Part of a small language model's weights.
Training: a variant of Adam for these matrices, 320M tokens, 9757 steps.
MLP neurons of a small language model. Each row is named by its layer, matrix (gate and up: input weights; down: output weights) and neuron, and shows model dimensions 16-111. Each number is 128 + 24 x the weight over its row's rms, rounded and kept within 0 to 255. A neuron's up and down rows have the sign that makes its largest values positive.
A block is one neuron, or neurons of one layer that tend to fire together. After each block is what it responds to, as a language model described it from the Wikipedia text at the highest values.

L6.gate185 [160 112 119 144 115 171 171 100 101 110 132 113 126 106 148 116 165 112 129 120 120 148 196  57 149 119 166 114 138  61 141 148 137 101 134 128 119 116 112 190 164 116  96 120 141 178 137 147 139  88 160 105 133 105 109 132 154 159 120 129 151 119 115 129 141 143 122 148 118 102 120 106 104 120 136 169 122 127  95 154  92  93 130 153 116 151 106 143 104 144 123 150 113 121 146 149]
L6.up185 [118 113  91  91 158 126 144 139 127 127 117 135 127 112 122 116 177 138 115  48 130 176 116 161  93 178  99 118  95 151 130 169 116 130 128 151 107 111 119  91 138 147 123 115 125 119 178 133 150  96 149 143 126 117 138 110 137 129 141 104 120 117 102 151 148 142 155 130 128 110 135 116 140 147 126 103 138 139 126 142 179  99 176 107  99 135 147 134 163 163 108 114 123 115 104 162]
L6.down185 [ 84 165 149 153 106 118 134 117 170 104 144 151 150 136 104 173  63  82 122 138 132 123 102 143 134 114 123  88 127 142 128  97 159 149 165 111 129 111 112 127 135 127 127 144 134 132  93 146 125 125 131 132 150 118 113 155 154 126 114 112 123 104 117 151 129 115 141 116 139 151 139 169 140 108 142 122 129 105 170 121 149 157 131 150 116 140 107 177 142 123 102 151 145 105 115 148]
L6.gate475 [115 119 127 133 173 181 142 149 120  74 106 109 150 103 125 132 142 105 137 129 196 179 126 101 130 129 168 157 123 112 170 167 114 132 151 107 104 135 136 166 122 131 116  98 142 116  96 116 143 133 144 112  88  99 146  97  99 108 121  93 145 156 165  84 131 172 129 143 154  73  94 145 126 133 121 166 124 143 123  74 120 126 144 154 109 124 127  83 128 203 124  91  94 138 124  85]
L6.up475 [142  97 101 140  79 112 124 121 139 176 150 111 151 102 169 145  99 140 114 147 129 143 135 110 161 119 116 156 148 131 117  84 160  92 131 141 168 135 131  93 137 111 126  99 150  82 127 150 131 117 123 127 118  98  91 124 194 137 126 143 147  52  70 161 116 137 144  96 119 124  88 129 140 153 128 164 128 147 143  97 165 111 130 136 150 149 110 155 160 121 126 150 139  78  78 155]
L6.down475 [124 150 135 126 107 123 195 151 133  97  99  85 134 165  91 127 161  90 140 128 163 129 131  95 129 138 146 107 123 109 146 123 141 150 142 107 116 119 124 107 126 130 122 123 105 115  94 144 142 144  95 136 109  83 172 100 156 137 121 142 111 147  86  95 144 148 154 154 153  83 119 109 139  84 117 112 106  88 103 122 158 147 115 113 112 135 103 112 103 171 113 122 135 150 149 113]
L6.gate588 [144 135  91 131 135 167 137 123 155 140 172 142 110 119 136 100 148 112 180 143 150 119 158 146 119 150 153 159 110 130 163  87 135 136 157 133 105 147 105 166 138 113 114 125 118 127 152 147 152 165 120 154 145 126 152 156 117 103 146 133 129 114 144 149  91 127 112  98 130 153 107 112 145 115  95 132 152  76 101 163 133 115 124 138 140 158 160  93 126 105 149 112 130 136 126 170]
L6.up588 [188 120 109 114 160 150 105 131 141  92 123 151 127 129 127 114  98 140 132 141 135 104 113  91 105 123 104 162 128 167 128  95 163 166 151 146 128 123 153 133 111 129 137 137 191 125 150 109 110 165 112 110 146  54 112 155 111 119 156 135 109  97 129 116 101 119 125 102  68 117 111  98 118 131 140 130 125 128 104 149 131 140 121 106 124 150 107 153 129 101 154  89 141 152 101 166]
L6.down588 [147 129 154 147 115 135 141  94 120 124 107 131 130 144 108 162 121 151 113 117 114 119 154 129 156 115 118 103 132 128  87 191 162 119 121 131 141 112  82 107 138 188 116 110 168 159 132 106 126 127 157 133 123  70 110 139 135  89 116 134 131 130 142 142 129 102 139 160 116 163 133 115 141 127 129 166  98 157 114 116 150 126 148 149 129  93 153 145 153 150  95  99 152 104  71 117]
L6.gate598 [110 127 144  96  84 162 111 130 127  91 132 166 150 122 138 123 112 124 135 136 111 121 137 105 151 146 143 106 139  94 109 119 133 143 120 144 123 128 138 146  99 112 191 105 153 142 101  78 123 127 118 139 164 124 132 147 137 132 121 115  77 112 116 109 119 136 109 141 149  72 137 127 151 205 145 128 106  92 123 119 128 151 174 154 113 144  98 124 104 155 169 132  87 120 164 114]
L6.up598 [136 133 114 134 170  72  79 111 144 115 133 113 118 125 160 121 143 119 125 135 146 140  84  95  87 154 152 115 174 165 151 128 125 178 192 111  92  89 151 169 110  93 180 140 146 114 152 173 112 151 163  93 159 136 140 122 148 172 137 111 156  86 100 145 137 148 133 141 123  92 144 112 122 106 108 116 138 120  89  99 142  96 151 117 133 130 166 136 139 149 133 120 127 125  92 104]
L6.down598 [119 117 104 167  96 135 135 114 139  85 153 119 137 171 106 121  93 136 148 128 106 115 136 144  85 132 110 113 143 136 154 180 105 110 167 131 131 146 153 108 115 145 143 114 117 109 147 166 151 127 143 125 125 168 140 151 125  82 123 133 180 121 136 134 139 111 128 105 138 103 112 100 146 162 144 112 115 124 133 151 158 108 116 121  84 144 134 175 133 101  94 142 129 136 175  97]
Dated noun-phrase endings

L4.gate113 [125 143  90  97 128 165  77 100 150 104 171 174 123 119 150 118 129 174 101 105 101 159 174 119 152 132 101 150 112 136 127  88 128 167 136 144 115 159 119 111  83 119 115 142 136 135 132 148 148 104 123 128 176 139 109 108 144 158 132  92 100  95 160 148 157  96 113 104 123  77 105 154 124  85 151 132 137 128 108 145  96 132 158 154 118 147 148 121 175 128 108  99 129 121 120 130]
L4.up113 [115 104 102 177 109 109 117 106 159 129  85 175 100 140 128 133 125 160 124 117  99 131 136 132 129 128  49 101  85 171 135 133 135 165  98 144 134  90 134 106 156 115 114 186 123 109 178 142 137  95  97 151 143 173  92 133 159 141 157 147 147 101 113 150  98 144 121 127 124 127  97 130 108  92 127 106 138 101 127  96 178 112 126 129 156 147 126 115 104 163 147  80 162 148 139 134]
L4.down113 [106  91 155 138 150 172 161 109 114 175 114  88 137 135 126 120 173 125 154 148 114 120 176 144 119 133 151 139 139 133 156 157 107 115 138 102 113 103 113 144 111 149 114 163 163 117 138  82  98 123  86 119  80 134 136 132  91 136 164 169 117 111  69 105 107 159 105 147 165 136 130 109 134 134 123 129 150 148 134  99 185 102 136 104  74 103 136 122 151 153 157 113 108 128 111 155]
L4.gate186 [152 156 105 169  92 176 120 153 173 128 143 140 130 108 129 126 159  87 136 121 166 151 139 140 153 142 113 144 142 131 138 150  87 106 102 127 123  97 111  90 167 148 141  98 151 154  95 123 115 152 134 152 110 114 138 156 116 146 131 107 147 122 114 142 143 131 116 112 106 131 178 108 135 132 131 137 110 132 125 150 135 145 136 161 108  89 152  87 110 163 145  93  94 112 111 140]
L4.up186 [190 147 139 103 196 150 146 130 120 142 120 162 135 144 102 148 133 105 128  80 171  84 111 127 144 105 155 116 143  96 122 137 152 118 130 128 157 167 132 137  97  69 160 124 108 166 119 134 178 117 166 110  99 112 145 110 130 173 130  93 187 130 131  95 144 124 132 150 139 157 119 138 122 143 109 103 145 107 167 137 113 123 172 140 116 150 104 105  91 132 166 129 145 121 128 176]
L4.down186 [116 133 104 148 100 123 190  97 193 147 124 121 138 121 164 114 128 104 128 149 122 128  98 118 130  96 129 137 125  67  94 111 126 170 126 117 143 146 129 149 143 132 147 165 136 130 131  90 144  98 124 120 146 151 164 147 110 128 122 106 151 167  83 156 107 155  68  98 144 124 124 178 160 122 132 166 143 146 140  94 161 129 135 134  78 153 142 134 141 144 142 134 156 131 136 108]
L4.gate243 [181  86 158 101 125 121 111 122 129 117 131 165 149 111 107 120 134  89 156 111 102 158 125 165 104 126 116 107 144 128 139 132 169 142  91 106 111 125 114 146 138 144 167 108 101 144 112 159 112  96 106  93 133 124 104 151 184 131 163 190 110 119 129 131 152 111 157 131 136 120 172 115 123 107 139 110 104 110  68  80  83 127 154 165 132 122 121 147 135 127 119 149 124 124 151 133]
L4.up243 [114  95  98 130 139 177 114 159 109 158 138 127 126 114 156 141 141 201 147 116 142 130 167 156 107 156 137 111 114 116 127  86 165 139 131  63 142 149  93 105 103 108 131 129 122 148 144 113 151 111 111 124 133 173 101 125 174 132 160 185 109 110 111  75 110  86  96 114 126 156 186 129 108 145 126 120  94 140 125  96 121 154 164 142 150 125 112 101 130 145 104 117 124 119 120 160]
L4.down243 [118 111 121 145 135 120  99 118 115 146 149 102 108 124 125 162 138 121  83 125 108 144 131 157 119  91 141 118 135 148 100  90 137 137 126 130 133 133 139 140 118 135 132  69  97 152 182 200 125 120 167 140 150 121 133 125 133 152 165 159 100 119 113 110 182 159 133  77 110 118  86 109 120 128 132 168 120 181  72 134 139 101 121 150  95 103 125 139 127 115 129 148 140 119 140 118]
L4.gate573 [ 97 114 156  97 156 150 129  99 100 147 120 174  96 156  92 118 101 109 133 169 139 137 141 170 137 143 148 159 115 102 128 137 125 119 103 121 139  99 107 131 130 132 104 141  98 113 103  99 168  85 152 124 143 146  94 152 129 113 103  82 125  96 140 113 181  95 142  98 113 135 134 164 103 120 136 110 115  97 155 140 104 137 159 122 159  94  88 140 112 163 137 123 146 114 141 144]
L4.up573 [136 145 134 121 149  92 102 126 120 119 124  85 101 113 111 111 160 123 146 129 150 118 126 185 120 123 116  94 142 107 122 124 138 122 141 137 124  94 109 110  92  91 169  92 117 161 157 147 126  82 148 143 178 161 142  87 179 128 103 169 127 130 171 128 122 121 119 151 116 162 112 100 129 156 119 104 119 132 134  97 146 117 145 107 104 137  86  92  53 176 172 109  99 161 146  99]
L4.down573 [160 144 140  84 104 143 116 110 118 131 114  94 114 118 115 143 122 128  92 134 137  96 116 142 125 127 128 109 110 115 124 103 133 151 138 166 155 120 126 166 141 145 130 141 136 135 116 120 118 141 159 119 115 106 151 104 114 147 153 149 123 125  49 107 119 140 134  99 136 153 159 138 144 153 117 101 124 141 143 112 131 112 146 129  84 126 103  85 167 138 152 145 103 180  59 146]
Military unit names

L3.gate591 [118 149 135 139 125 129 120 144 176 135 106 140  89 151  99 140 137 144 181 113 134 119 132 148 125 163 126 117 138  93 163 127  93 138 126 108 166 157  91 128 120 161 148 160 145 130 139 112 121 144 135  77 128 158 113 120 132 169 116 116 139  98 159  99  95 109 117 166 185 153 145 175 107 177 151 102 131 142 129 120 115 123 138 124  99 123 132  98 122 116 129  88  88 150 114 117]
L3.up591 [154 143 140 102 148 153 136 105 146 107 110 136  82 130 129 172 112 134 143 113 123 110 127  99 127  93 113 132 144 120 143 154 112 165 131 118 179  97  64 147 117 131 124 127  97 138 142 104 118 133 168 184 118 124 132 183 102 124 130 134 178 142 135 142 116  92  96 142 135 144 128 182 111 164 128 152 112 103 141 134 112  88 129  83 130 156 123 123 137 164 154 104 143 161 135 110]
L3.down591 [157 132 151 113 145 134 127 101  71 114 140 105 139 113 182 119 107 118 125 138 139 131 118 159  87 175 172 143 103 139 148 106 151 138 104 143  96 154 119 177 135 111 149 127  95 180 141 102 139 164 121 113 142 117  95 129 139 142 107 141 120 152 117 122 176 129 108 108 131 102 139  84 146 135 141 144 126 117 134 128 126 165 142 173 110 128 157 120 196 135 146 146  92 137 100 121]
Military units and factions

L4.gate127 [117 198 140 153 146 143 139 109  93 128 144 134 120 152 101 113 107 116 172 167 139 154 125 113 142 135 169 128 180 132 160 115 151 139 140 147 144 166 126 152 131 129 134 130 111 124 124 200 120 139 100 149 126 158 137 125 109  67 151 145 154 148 103 160 126 132  74 106  71 150 137 134 134  87 150 141 105 101 138 179 147 159 141 126 177 139 138 120  99 128 133 138 103 116 145  98]
L4.up127 [122 173 143 134  76 104 156 127 119 150 109 144  93 124 141  98 100  79 127 143 129 127 104 117 144  92 146 131 133 152 136 126 136 170 140 134  94 131 104 145 103  89 127 180 131 160 143 122  67 118  97 150  91 122 130 130  91 129 152 155 113 161  86 179 118 154 103 127  96 133 166 144 163 116 132 121 111  93 137 165 133 119 114 169 120 122 110  97  90 123 123 153 134 143 149 123]
L4.down127 [129 104 115 125 109 114 159 133 137 156 137  88 171 145 105 125 122 129 172 112 142  94  97 133  95 105 139 132 129 109 155 115 149 142 113 112 134 122 141 105 119 137 186 133 160 123 152 111 137 124 148 118  99 145 140 131 163 178 173 100 119 127 117 125 152 118 145 114 190 152 141 171 116 117 130 144 127 196 104  87  88 128 144 155  89 132 160 112 132 115 143 135 148 130 127 125]
L4.gate207 [ 85 149 147 133 111 128 146 111 119 150 117 157  80 107 126 140 120 115 137 180 172 134 115 114  98 119 125 126 160  99 145 127 124 132 146 133 133 101 139 142 115 117 147 146 107 131 155 145 156 139 120 178 108 148 118 128 121 122 160 122 120 142 127 136  94 146 137 121  97 143  91 110 115 130 118 133 147  92 105 113 120 176 176 102 147 123 127 129 100 166  82 108 152 155 139 100]
L4.up207 [127 139 130 145 119 124 119 139 110 135 128 165 105 161 122 159 125 147 159 149  81 144 111  97 108 128 158 123 124 120 127 145 147 149  88 125 108 123 123 127 103  75 165 127  88 134 105 107  98 109  95 167 103 126 160  81 127 137 141 118 114 138 127 124 154 125 127 158 126 125 127 178 132  89 172 118 141 111  69  78 112 180  91 133 139 169 123  73 134 130  96 129 147 128 134 151]
L4.down207 [129 124 118 151 108  73 119 136 162 127 152 137 128 156 162 172  83 132 149 120 131 143 162 149 142 111 143 149 142 164 164 139 143 156 150 160 109 127 131 130 108 119 139 140 145 184  91 143 111 110 108 138 104 116 138 115 142 125 149 123 115 148 180 138 150 124 167 152 143 137 117 115 127 111 119 115 155 118  94 159 126 171 111 148 156  97 102  94 112 151 148 159 130 142 146 153]
L4.gate371 [135  99 115 158  95 128 127 138 120 101 109 120 106 154 125  85 111 153 169 143 123 146 175 146 104 170 146 163 154 110  96 146 132 116 106 135 141 156 131  81 130 119 165 144  98 120 162 112 144 124 134 136  86 154 181 110 175 110 112 125 112 155 159 140 146 161 118 155 111 139 139 113 102 147 127 154 120 117 114  92 167 119 129 145 125 146  99 105 117 186 154 107 136 120 147 102]
L4.up371 [145 122 164 132 110 125 162 160 130 125 130 132 138 105 185 108  80 183  79 120 108 173 136  91 113 103 152 129 121 138 124 118 126  68 151 123 135 121 110 118 180 104 129 107 126  98 149 154 145 109  96 149 103 104 131 153 138 129 170 110 134 121 100 141 106 188  71 120 108 126 140 160 127 155 118 102 150 131 135 117 115  83 142 154 112 143 118 132 104 164 185 142 116 129 180 155]
L4.down371 [135 138 126 145 107  96 149 157 177 154 131 134 174 152 111 153 137  66 150 145 137 109  50 109 124 123 132 133 119 126 146 119 112 146 104 188 125 109 170 113 101 142 110 131 161 117  89 128 110 128 128 123  98 136 104 140 129 142 134 146 144 111 118 125 138 106 164 143 130 135 115 144 167 124  93 120 163 180 134 114  80 127  86 126 104 142 113 117 134 110  90 163 130 156 108 120]
L4.gate458 [111 153 169 110 113 133  93 132 123 111 131 105 118  98  89 153 133 134 157 108 162 131 113 131 134 140 149 117 129 142 156 150 144  78 137 131 164  98 117 107  78 132 154 110 133 127 176 147 123 105 125 107 103 133 112 111 147 118 118 118 138 120 131 125 159 125 117 172 145 113 142  68 132 112 133 137 132 137 104 158 132 129 121 150 141  85 187 134 105 127 165 117 130 135  82 129]
L4.up458 [ 94 183 158 117 136 125 110 154 137 125 145  79 122 179 113 126 113 155  97 139 121 122 141 103 119 156 113 118 143 122 146  83 107 156 121 126 124 136 116  99 106 111 164 126 109 126 153 194 144 167 146 144 145 131 110 134 116 108 171 135 155 149 134 148 115 142 132 114 147 182 135 122 135 132 139 130 118 100 120 141 175 150 130 130 111 114 123 103  79 166 108 117 111 152 120 133]
L4.down458 [133 122 129 144 116 117 158  89 125 122 131 120 106 127 136 142 127 121 145 159 130 176  98 107 123 103 107 141  84 152 136 102 134 111 129 141 111 108 201  81 159  91 165 105 123 154 108 102 102 128 120 117 148 112 162  98 167 137 117 148 123 145 150 117 164 119  96 138 152 140 156  94 166 146 131 118 136 133 141 123  88 134 108 147  90 151 143 134 121 138 139 164 166  81 128 166]
Section heading closers

L3.gate333 [116 153 121 138 165 141  96 125 104 139 148 121 176 115 177 122 105 144 116 134 117 161 139 138 121 139 139 138 123 156 153 150 130  93 137 117 139 144 113 119 137 139 156 146 196 144 108 119 151 132 101 138 122 131 144  95 164 124 115  80 133 128 115 139 138 138 105 159 144 138 121  86 165  89 113 126 119  99  95 139 140 104 139 123 109 104 182 127 123  82 154 154 101 126 123 102]
L3.up333 [139 123 120 139 119 131 113 108 119 118 170 138 126 133 122 117 144 123 129 145 147 131 138 111 112 131  83 178  94 158 196 132 162 155 126 107 132 124 134 103 150 115 156 142 163 103 100 152 103 138 166 101 140 148 148 143 120 133 104  94 150 113  91 131 119 138 123 141 129 111 160 158 144 144  92  90 123 165 169 140 128 124 147 177 108  88 111 133 115 177  99 145  97 144 150 160]
L3.down333 [122 146 113  85  93 147 127 100 103 142 122 116 149 108 115 157  94 119 152 106 139 135 144 125 131 174 162 147 132 119 147 142 110 139 152 127 142  86 128 140 125 150 105 121 147 179  99 140  89  76 144 124 136 133 166 124 120 124 109 121 129 113  90 137  90 158 109 142 128 125 147 144 146 137 127 121  80 130 149 100 159 103 125 147 141 151 117 130  73 158 141 171 108 168 124 127]
Biography paragraph and section ends